python train.py --positions="learned" --learning_rate=0.00191 --doc_mask=true
MLP neurons of a small language model. Each row is named by its layer, matrix (up: input weights; down: output weights) and neuron, and shows model dimensions 0-191. Each number is 500 + 25 x the weight over its row's rms, rounded and kept within 0 to 999. Numbers have three digits each.
After each neuron's rows, "fires before" lists the tokens most often just after its 100 highest values on Wikipedia text that the model never trained on; "fires on" lists the tokens most often at its 100 highest values on Wikipedia text that the model never trained on. A number after a token or word is its count.

L13.up364:505526525483444521523498509535480475500492483523523489489471527509532471490502483569505518500487519512492456517498481516543551520525475480470464525489511521498511501498476503490484516507492538529500501486521464502488509519499506472484463485479465528523501492508536513526491475529510547523497489437485504541490490508454464453534483500522499507500514493490548504501480495516488505498526535526499426469509534472497533513468480484468490480505488525491534499498582520516469457543472540489479499453453486452534489482499511491466488511510476520520517503528496492523516528498441499462
L13.down364:468486536503478517499550497512528497510474523498540501500483476491502485500482466480479518502494562513475524473496469474534524494512535540493517538515455500476511478486508506510532532492450483536557525490501498443534499546512497517445527489523475482520513523521502487514451496474449484499500550477514481458488486516534489473501483498470534531475521503503478525513501499483504535468494426545506504485509491483515519521480493485477491538501455539502513484454540493517510458514494512551476497494500491514484463521488539478465457528531474508537517535514458499511521512483490522516
fires before: "\n\n" 41, "\"" 12, "\n" 7, " The" 4, " He" 4
fires on: "." 30, "\"" 18, " ===" 11, "s." 5, " =" 5, " ==" 5

L2.up541:530479511479509474505524531523504551533489486473533509461493516483552540526485472496509519507516454489514486503474522515471469467488468492506500498515519509539484509479546497495468522518521502473514514490509478465547529500552501537491511471521498540493525503519491466530481516458522484496466515520486513507531550539450464453495497473471495514511472486478476441472461475500485562510544494533513463473496488525503522489521503475527507481500500501550468526524468469530522487497506509482506516459497467472533488469545498494471530440478473498521520509512444502477486482497486491506
L2.down541:499489497484520509469522473499497493516456529472505549505506502470502474523512487498495494546528532463529488363474512488475470496501477508487487510497490489499506524513489485488499507503474521523476474487475493515504502497503545507477506486514467497519490507557501476515484489466506513539507643529526500484459496538476494486503501502491476519510487510510465509510521500489501522509510512516516489492487472494502475504524503511559507501486460496483500521513505470526513529495448530467492499486501508472526497493523491497460522528519468505551521524497502551500500479492505491531
fires before: "-" 23, "The" 11, "==" 7, "\"" 5, "==R" 4
fires on: "\n" 55, "\n\n" 45

L2.up58:493493513463481518534486482524495483451489495466479480552491492473542509507520481508488484493481553468476529514568499493538536526543514535521500470419551502529515524479509549487479470500516508495534538455508446468487476475472557520501539477478482503511428489461464505534511507492469499488492491508490513439495488491464495510501512523509503518510487499507491469475527473527534491518521492486506525478521506507510513488503494469469516501496495504529469498506559504509507504529477480469464452487474512509501495518483530492509510514508502538493544523518480487472466536493494518512
L2.down58:463456531493503503461568454482507489465463516488497510484496517481499440488497478495501488485506475515507481454467500492473455489488549508499468471513505480479501511511525542505536528526469497490515499502529542461515483506495525533520526453495488483519460553552523488463539511497502497507490522566523552521454464481493492523506504494536508525482539515476535488494501509516508495469525511518483503497493480510514470513498511482531525459470437547492519505503522524476495525468470453489502472472509541499462514505499489540469486540467464505481501520504531520499489499524493501529
fires before: "\n" 22, "2" 11, "0" 7, "1" 6, "11" 5
fires on: " | " 62, " |" 29, ") | " 4

L5.up304:525494478493505515496549501544488494497524510467502516490511447487476513531540482506468499506525546519494501505489467515519454487501459512525433504503495497524479508500498477485531493507517522486497513408542524514501548494524522463488478497490482496495519481485519518484467461493467511501485506481495503519469493477462514472529524510527457520501494459499514471513510444525522513493511489474483452473479503516504502493493494497454517470514507509489507511514534537541510501515535537519490519495439521506524509496505499529403489513534469494502421493497523516496466512547526517494
L5.down304:471521521437498544487497482530538510496505470487490451495491555499502490495502491539498527514469498495501487510488484478486507499531552501486481486500457497519515499493466475532493528502480520503526524481492497508489484514534464528451495503500421515549491499536500480532429471470461510495515516557563494482517543514449532475539503522461507505487541502471484483506501488470498529500510507531471501505494467459474478511474462502518520512537488532490511516552495505479489520528460524495497509510532495456519504477466526496509500501530497506548530519495457533512464485514504519499
fires before: "\n\n" 38, " The" 11, "\"" 7, " It" 5, " A" 4
fires on: "." 66, "ing." 6, "e." 4

L7.up698:512539502490491529496516504497490479478513522506486510496427525508525503555507529526492508489496500477520567513480523513449528535485504524506472506491531561494475528506507531475459484538444486527501548485495484521484522456450523531485511531518496525517443500543473481522465492505516481511505484467498499485525488514508476487541515475522458505485477437515497516495476505540498509476500480524449530520466536489470519422521492533482531513521509492529493489498487550493534469509501491485519488455500493467482515496493487468478478462511526536508494523518532490489479490494521506514
L7.down698:512491475536473474533482519512483495451519513544451500460505471523490499533502483509509503466513488468490487530532523488469519500464492518489504514479506547442495510506501501511490455511469467511493529516491510516476473482504490536468519470491488485484549509489473473471503516516537518503482499479504523525539460532550578481481503493497474486507492490501509556535493410488480480469508499524482494529485513470543469500471537502514494503492543534513490504505491527487504512495485495500490511495548516468504473531558540446490522461539527496470529482511511514465504501483515470535
fires before: "2" 38, "1" 37
fires on: ", " 71, " October " 6, "-" 4, " April " 4

L3.up160:530506523486470514527484495495473466493535505490520484523527520535502485512519548530464470492491483508445501498550525529543452520472474501512514463488544547586495541540485552494481474518503506500485526484532507517536469511544510533484489516485520462521461490487493491496496544489502483481502504495512478533517499488464446527451517474508494498483453531511483492540513470531485527491485475462511516482494534497503504455464501501471540494533501508500457510514527498460464488529468485491517492466511511508479481500511546520457512472485503484472495484482499486442498502499510517486
L3.down160:465479516481501516502452457531524509525490507505471488485517517494523470515477485499482478507531490521488491421511539532478454501474462482525453490518485517466491503490491498523504502509509487499486469517504514515509464508499506479519518506506500498497535522478503521498515557483487489502487562448473504437476491521540520510507540494452500505535507510477513493514550517491519491514491494517531516519510511392520497554544522510484526532446457502480527480509503468462501544546484483467496478549504479515463497498479517523500504496486524516505480504490493485494532477514500520543
fires before: "1" 45, "2" 22
fires on: " in " 62, " in" 28, " September " 10

L4.up489:490481556476485505499470498501494488511475540504489481572509499478528521487513532489500524491494514468474515504510532541536469547541481498490480470470535508508524513477520542487489419513488548487525514446516477503447480490490554521494505479492489541506457513499501511488501524501456506493498489487480502498519483503468506507519503496522519530482464492521498468499530475562485470510519476508502522504511495488516502512513531457435521525504482481532482520518541504523499518542488476458495472513496511490459506485450488511477470482509466542522539516489505482492465543559522525482
L4.down489:469488532496493501490528462489533484450491502518514498499490513489497463494488502484464476533523465482520500433459486481477468516526526532497466489498506540478486518517516525501511539549446484492497493472541507459511489499506489498496522505494508490528481534555497514491480525475536510484487526578523518544470507511491504535464453491535529502481537543503504512494481530495519495453505502514506514506550501508486469517493495486532507458485466543510486537481505466461487499487458436488508503476506544511470528491519460538452479542471480514533500526497536503478482498496484507515
fires before: "2" 15, "1" 11, "0" 10, "7" 6, "4" 6, "3" 5
fires on: " | " 91, " (" 5

L8.up242:536508491462487479479481511488488489504554491526533492541521489495541522502501513562539503508504486484470506506512478462497509496461476521499493506486522586543550511513487506524537514492452515536486551475457506462488518474490495540465503484509509452531487486498496487526510515480519518499498493449500483523481509511484484512545522476495483514450484486488504432509514492495486510461499471487463539511533555496525499506508520508497567527510496506487474480482525496471481498523501510516489491518501507484472522481538477497519451501540479513520481460498512476468478521505520475428
L8.down242:497504463499497467539495499571512498483491523517488509491544507527484474530514526555505455448523483503498528496480488526467511519476524490508516487489450528517496480444518469483533502512504489506454484484514493445498500494499511497487522484469499495519491492472478505494502498472466465543530492501478519491454459506560554506476495497552486483514447553526547490508487526529517525492521466532542520461480531469505524529512497469463464524542528509486492474517504520508486527500534485511481506506509469503517518471505474520504517468473502496534550503479485550468533498497500502528
fires before: "1" 52, "2" 31
fires on: " in " 26, " (born " 22, " May " 10, " December " 6, " November " 6, " October " 6

L10.up6:490503502531505482469480528477494465467522474504502503509471515476492555525504521527518532495505494500524544512482461480469536503502514506526484494508550517492496493522552506488467468498490489474500513491448471515492532480515491508497497532471495516440487525524512462543513523527517478497496493445500490454545500514452506525477497494535468483453479474477520473471518464557487507507532486493462546523469483490486496457484484525504531516508501496478506509468480532544502504512549491511519510495526441493471532491528456486529456469551537540500518509490515509536480462494530480487
L10.down6:478495489499503517493483502515518469505491531524491480518511489543490440525447479538533506498497529507495501531493499496486525532478521547463526454449508537491504560540473523529499506465468485505546513526519476452509465512517495495456517476486490500528531558552457493477501504461484489459519487530527480494516471503524543506460479535481474508480501490474509508442528452517517457514521476522480533488502504500513497469478486487502502548489530552524511483514520488516467525493478459528452510527488507485512503507528496478465494522492523475484481494495486496472530475507535525525
fires before: "1" 41, "2" 36
fires on: ", " 76, " ass" 9

L8.up255:521451541496466509522497480515494495522480504495532483505495506447504511475494493517499527532514493490506511500505494495495439524524505499467463484514506495555518493457495525492480511522465495465517489436487536520538492489498550490488499487473485533500533474519527508495442528529517494487433513514488485511513548482468457456548505524498506494489489495487521481465498479498481560500548503496502462514501468500490514516493514467509505476453494510534498476497522495560490457476486559468515501467491489506545485497484494520461502513498558519483515533504441482507542494520491546509
L8.down255:490497498499478494499460490497522492498490454509511516538497565512480517532468469474447475483531495503467486517500510467462505494494495540487476503484479519505521521506523489465512516501486494502497487492514516516513507492465504538441511482560461491520468602553490465453509517485490489551509536546551503537499491483521545515505514518519484537484519497500494501462476525529490477473513496483509475498522466512495538519487498517526538471482514548489502513498520510466490487533502514502514513475473517480480535487533524455458545510510516499499500480480515474479497503455507438481
fires before: "\n" 63, " January " 6, "| " 5
fires on: " |" 69, "\n" 13, "% |" 5

L13.up675:487491483534477504484521476518488487475478478505530470512491545483490470484474464528565470504530505485522504521490503513509518500467502542495499466440491501525533493525503531443471508514484476531510494473494429511493473484515542511438486483488505529506500476533490508506470499526519526492481487535497500511518519498509464483511511521550513451525520485435491513512509506513509517515551514509460486545514477501520497509455488491492496490456484513521543515469470502540463451518469526536435508453502525456500494522505510484511500499538528528497497530513516527470513537512473497476
L13.down675:456502526446470508497523498543509491508518476473511469459547492544480525508528442484470529503490461559524489469513486495496510490533530514498530493488492503474498462501516466485527540500446491513526503488544493506527524499509497443518545470499468459540485520541503517513504502491514430482454521510497509471535539483501520526514492505462534521502530453476506507474492511495506508513489534482484505490506501535509477490464461509513547495514494521496512504513457461481518454531526545486513500515495518549466509479525548496497484507475505492504533525473503502502485470456489529496
fires before: "\n" 33, "2" 23, "- " 16
fires on: " |" 20, "\n" 17, "| " 12, "- " 11, " |  |" 8, " United States" 7

L8.up12:500487500538473464512526542470489486491503455477523482481488544520527499481495469511533490430507500514507545514534516517483489485483490488511523471498536493528476531503534492461527525481519462466447512494484484503516512510468546514483513521505504540500485524524502512544475518518500463492502503486517447495497536475449469462501532444506475493488487466495539402488467495540523465527536509490467491508506501531559502472518478479497508513470500505508496495482514528504503459492503512500501514443491493470539473519492486485516494492506499474526521473514503500433518512517497536499
L8.down12:505498452516516491516489509510478484447517493492521470521511510503462515493518500490531474518519503509511513521475489551509535505508451510469517535488523512440500485497530515492468480478487536479473495507521503507511551503509488500505500507514482520518520504513501466514459460485473488496477500463522479465497491484522493478453501515459472530493536483484507541510511475456511513494510482495495493480484541517505455475480592524502507516501513527504522501509468493540482478559452517492508496479483480498531505484486574481498462502556439471566474524528512524512456465474516496514
fires before: "The" 15, "S" 8, "B" 8, "-" 8, "===" 7, "A" 5
fires on: "\n" 100

L2.up236:526499513457518474530524483507467483513500504501581525551511507452462484530492490504476469489511460501474554516503486539528451486476479531517476535498514563559521450505516522465497475502484494490483523465524466444530537506477524530484500499515485509523502475512516463503482526457496511507503509545496497483477492508474495525524538488512468516519470430518504478494489472503492539482528469475521510479510513496519510500512473512464518501522512466511436511515511522533482492520475452472499444496486528477480501546536499511467500504510514510484494505504496524516522510483505521475
L2.down236:511483489411530490472482457497515502552493537479510539480515487474492460518506515490487525491535497539484513450499507507514430519507493508484532475542472557505504500496507472477477528516498502498520497512515497464506489513545493516484499471499484497510493524513464503473486511464499464542520549513498542470481519458530533480496511537496477500535489500463517498439503533484516514508540462520486555504496484465528484512473474494524503504480489531500522508539483495465498553548501445501519487486543497482467472502515512486478461506525508527492517482508488512485511508483484485564
fires before: "1" 21, "2" 11, "10" 6, "4" 5, "13" 4, "12" 4
fires on: " on " 45, "In " 27, "On " 16, " On " 10

L11.up361:510492525477485474525493511468493504529493501511515518558527502500493505487577508558472487477509451527474497508556533514488505542480502478503500527522458567481544465467485509534500460500488543540509505454513488499512541491519509538487492481514531490509484460488556473518455525520514484490505490470504475535536507491486484524537481467517466480487474473498520491501474495499471517470513484498534494455486547499514447515510493497480509481531485485488486520487521504465455491531481516485536461523486526454450479522528513525466514481528541515498519488477517505497502487507516510481
L11.down361:495502493444540517523515505484503490501465537529502506515516556524513504521492504502483524517508457487471514566481545548427496498538535482483512522511520513520502512501515505516523445533506484495498482509493475526454480478484474500464479499479491473513486531499490488478484524491469470558507490487468516511477433482484532574508520489522461533510484520501516505488473508502478482507511502507531505473508496484496512539534482458510510584518527534499518474515467502452535493461456497514513514474516478483447482489539531478502488465519496517471495490490487499484481508506484500518
fires before: "1" 47, "2" 18
fires on: " in " 25, " from " 15, " on " 11, " in the " 9, " at the " 7, " until " 6